Weights of a small transformer language model: LayerNorm before each block.
MLP neurons of a small language model. Each row is named by its layer, matrix (up: input weights) and neuron, and shows model dimensions 202-265. Each number is 128 + 24 x the weight over its row's rms, rounded and kept within 0 to 255.
A block is one neuron, or neurons of one layer that tend to fire together. After each block is what it responds to, as a language model described it from the Wikipedia text at the highest values.

L8.up996 [173 113 171 130 107 127  92 140 171 102 111 110  68 157 112 129  81 118 121 136 123 124 164 143  92 137 173 149 127 147 116 146 171 164 125 121  85 142 105 133 149  87 129 113 175 134 156 137 161 155 130 109 111 114 111 105 142 147 138 125 157 164 121 125]
Possessives and their following words about a person's family, school or work (his, 's, her, close friend, primary school), plus predictable phrase completions like "65 years of age or older" and "day-to-day".

L5.up1677 [ 96 162 119  87 121 129 113 102 137 153 162 128 126 136 150  85  97 137 144 108 120  95  80 101 105 120  97 130  69 169 161 112 121 120  53 188 117 117 159 160 132 143 166 105 148 180 120 103 154 122 110 113 107 119 109 109 102 162 121 108 134 123 111 130]
L5.up1739 [110 111 165  95 116  94 150 128 110 164 152 135 114 125 149 134 173 145 156  93 137 135 156 195 181 113 136 159 125 114 121 119 149 126 115 118 156 104 126 112 109  94 118  84 127 120 110 113 125 129 162 135 130 112 152 124 119 126 174 141 140 108 125 159]
L5.up1899 [124 130 115 113 164 130 123 102 132 142 147 163 125 168 100 115 133 160 150  73 152 130 138 108 127 121  77 148 153 146 127 103 161 106 137 165 129 128  94 140 135  99  95  98 126 147 129 102 136 147 162  73 137 110 151  82 112 129 107 148 122  91 147 159]
L5.up1977 [130 134 141 162 141 101 110 122 161 107 132 169 157 122 135  98 163 154 143 113  85 122 161 128 154 100 112 105  98 123 140 161 151 127 163 128 173 124 105 154 154  82  95 161 128 129  97  99 141 115 113 110 163 178 128 100 101 120 149 140 123 130 145 127]
Word-piece endings or initials inside Latin genus and species names in taxonomy lists, such as Ptychad-ena, C., Diadoph-is; also fragments of other proper names such as Gl-oria and Hung-arian.

L4.up42 [126 146 112 112 124 146 126 118 118 116 117 127 117 109 129  93 165 143 130 119 131 120 148 116 121 142  92 112 115 142 146  74 115 144 117 119 117 158 117  93  94  89  87 143  98 145 142 146  91 178 160 136 139 139 153 118 110  86 114 137 130 100 108 126]
L4.up264 [ 84  96 108 106 114 127 137  86 133 123 125 128 121 150 146  83 131 142 133  96 119 123 142 130 151 121 109 143 136 123 113 164 123 130 120 115 104 133 122 104 133 107 136  94 119 166 157  90 159 136 141 123 162 163 120 136 146 110 108 176 104 153 130 117]
L4.up1659 [180 132 170 103 126 138 144 104 153 102 132 124 146  81 155 123 178 141 103  82 149  90 108 114 129 154 133 154 121 103 115 115 106 147 137 159 123 119 126 136 115 134 168 119  78 149  94  99 129 140 116 118 132 126 167 126 125 107 151 143 116 120 108 132]
L4.up1933 [120 150 137 102 123 140 152 105 146 155 138 116 110  82 115 151 113 105 107 140 189 138 128 117 105 121 156 141 146 130 119 117 106 109 143 165 120 150 122 118 116 144 101 112  94 146 162 130 112 114 132 169 108 140 145 160 151 112 135 157  99 127 148 133]
Word-final subword piece that completes a multi-token name, mostly Latin taxonomic names in taxoboxes (peterstevens-ii, Diadoph-is, cinere-a), also foreign personal and place names.

L5.up21 [114 154 166  96 110 168 161 148  97 113 131  86 113 111  78 123 145 122 109 114 106 160 145 137 114 153 162 115 118 117  88 117 146 138 116 115 112  89  96 167 137 140 120 115  75  95  74 117 162 160 166 154  55 148 132  83 169 117 127 124 159 162 154 131]
L5.up267 [145 161 149 125 146 137 141 114 107 134 114 119 117 146 161 112 153 126 146 122 158 147 124 118 126 153 115 112 127  92 103 129 147 112 146 105 119 103 129 176  98 136 140 117 164 132  75 168  94 127 164 168 156 116  99 113 139 142 114 100 132 133 150 103]
L5.up760 [148 119 134 167 137 122 170 116 111 121  91 131 123 148  76 117 160 108 153 120 127 138 126 125 108 140 144 110 116 116 170 190 119 129 112 132 143 161 131 131 139 117 109 164 139 103  96 160 126 138 173 118 135 156 121 112 103 138 121 120 119 156 128 136]
L5.up1144 [158 135 138  97 170 119 125 132 120 146 108 160 116  85 120 140 137  91 177 120  92 105 143 119  94 136 138 147 149 100  93 163 113 122 142  86 115 109 155 179 131 147 134 125 113  91 172 169 162 102 152 130 129 119 163 109 131 124  91 122 155 122 143 115]
Word after a possessive (his, her, its, their, 's), e.g. adjectives like older, late, original, new, or of after the head noun.

L4.up624 [133 151 116 201 136 140 139 136 132 141 136 137 119 167 143  93 143  97 143 107 125 143 152 103 102  98 122 126 142 111 108  85  76 133 136 128 160 156 138 166 150 123 117 118  92 127 145 149 100 141 164  92 130  97  84 121 140 101 145  90 173 152 141 122]
L4.up1053 [132 163 118 134 150 143 143  93 111 135 141 138 113 100 151 110 169 117 163  73 104 111 120 155 110 139 126 104 152 158 130 127 132 120 123 153 150 145 139 121 177  77 135 109  88 110 158  87 140 121 203 144 126 137  98 157 147 159 163 125 185 137 125 125]
L4.up1486 [120 130 147 178 155 142 132 135 118 114 109 152 118 127 131 109 128 146 105 111 123 144 139 150 132 154 116 101 150 135  97 171 117  93 118 152 156 147 150 126 160  89 144 164  71 129 129 132 159 135 165 171 122  89 121 142 138 149 152 122 133 121 134 147]
L4.up1559 [ 74 157 173  90  91 140 150 122 129 108 108  88 104  88 134 142 137 147  94 111 157 115 124 158 149 136 160 121  97 115 179 120 140 112 103 115 135 138 136 136 123 142 123 109 160 163 103 104 138 101 182 165 171  97  90 123 117 141 143 185 141 116 115 136]
Final token of an adjective or participle placed before a noun, often after the/a/'s, e.g. unreleased, only, renowned, peaceful.

L8.up426 [128 130 153 137 126 136  94 149 140 123 121 133 113 186  72 111 134 164 147 155 127 149 145 129 141 165 103 124 129 125 119 193 135 125 122  91  96 149  99 123 155 133  89 100 143 165 116 121 135  93 136 147 109 128 100 127  95  74 120 163 164  92 171 126]
First word-piece of a name or table cell in structured lists: species epithets after a genus (E. cinerea, Fusarium scirpi), surnames, numbers after |.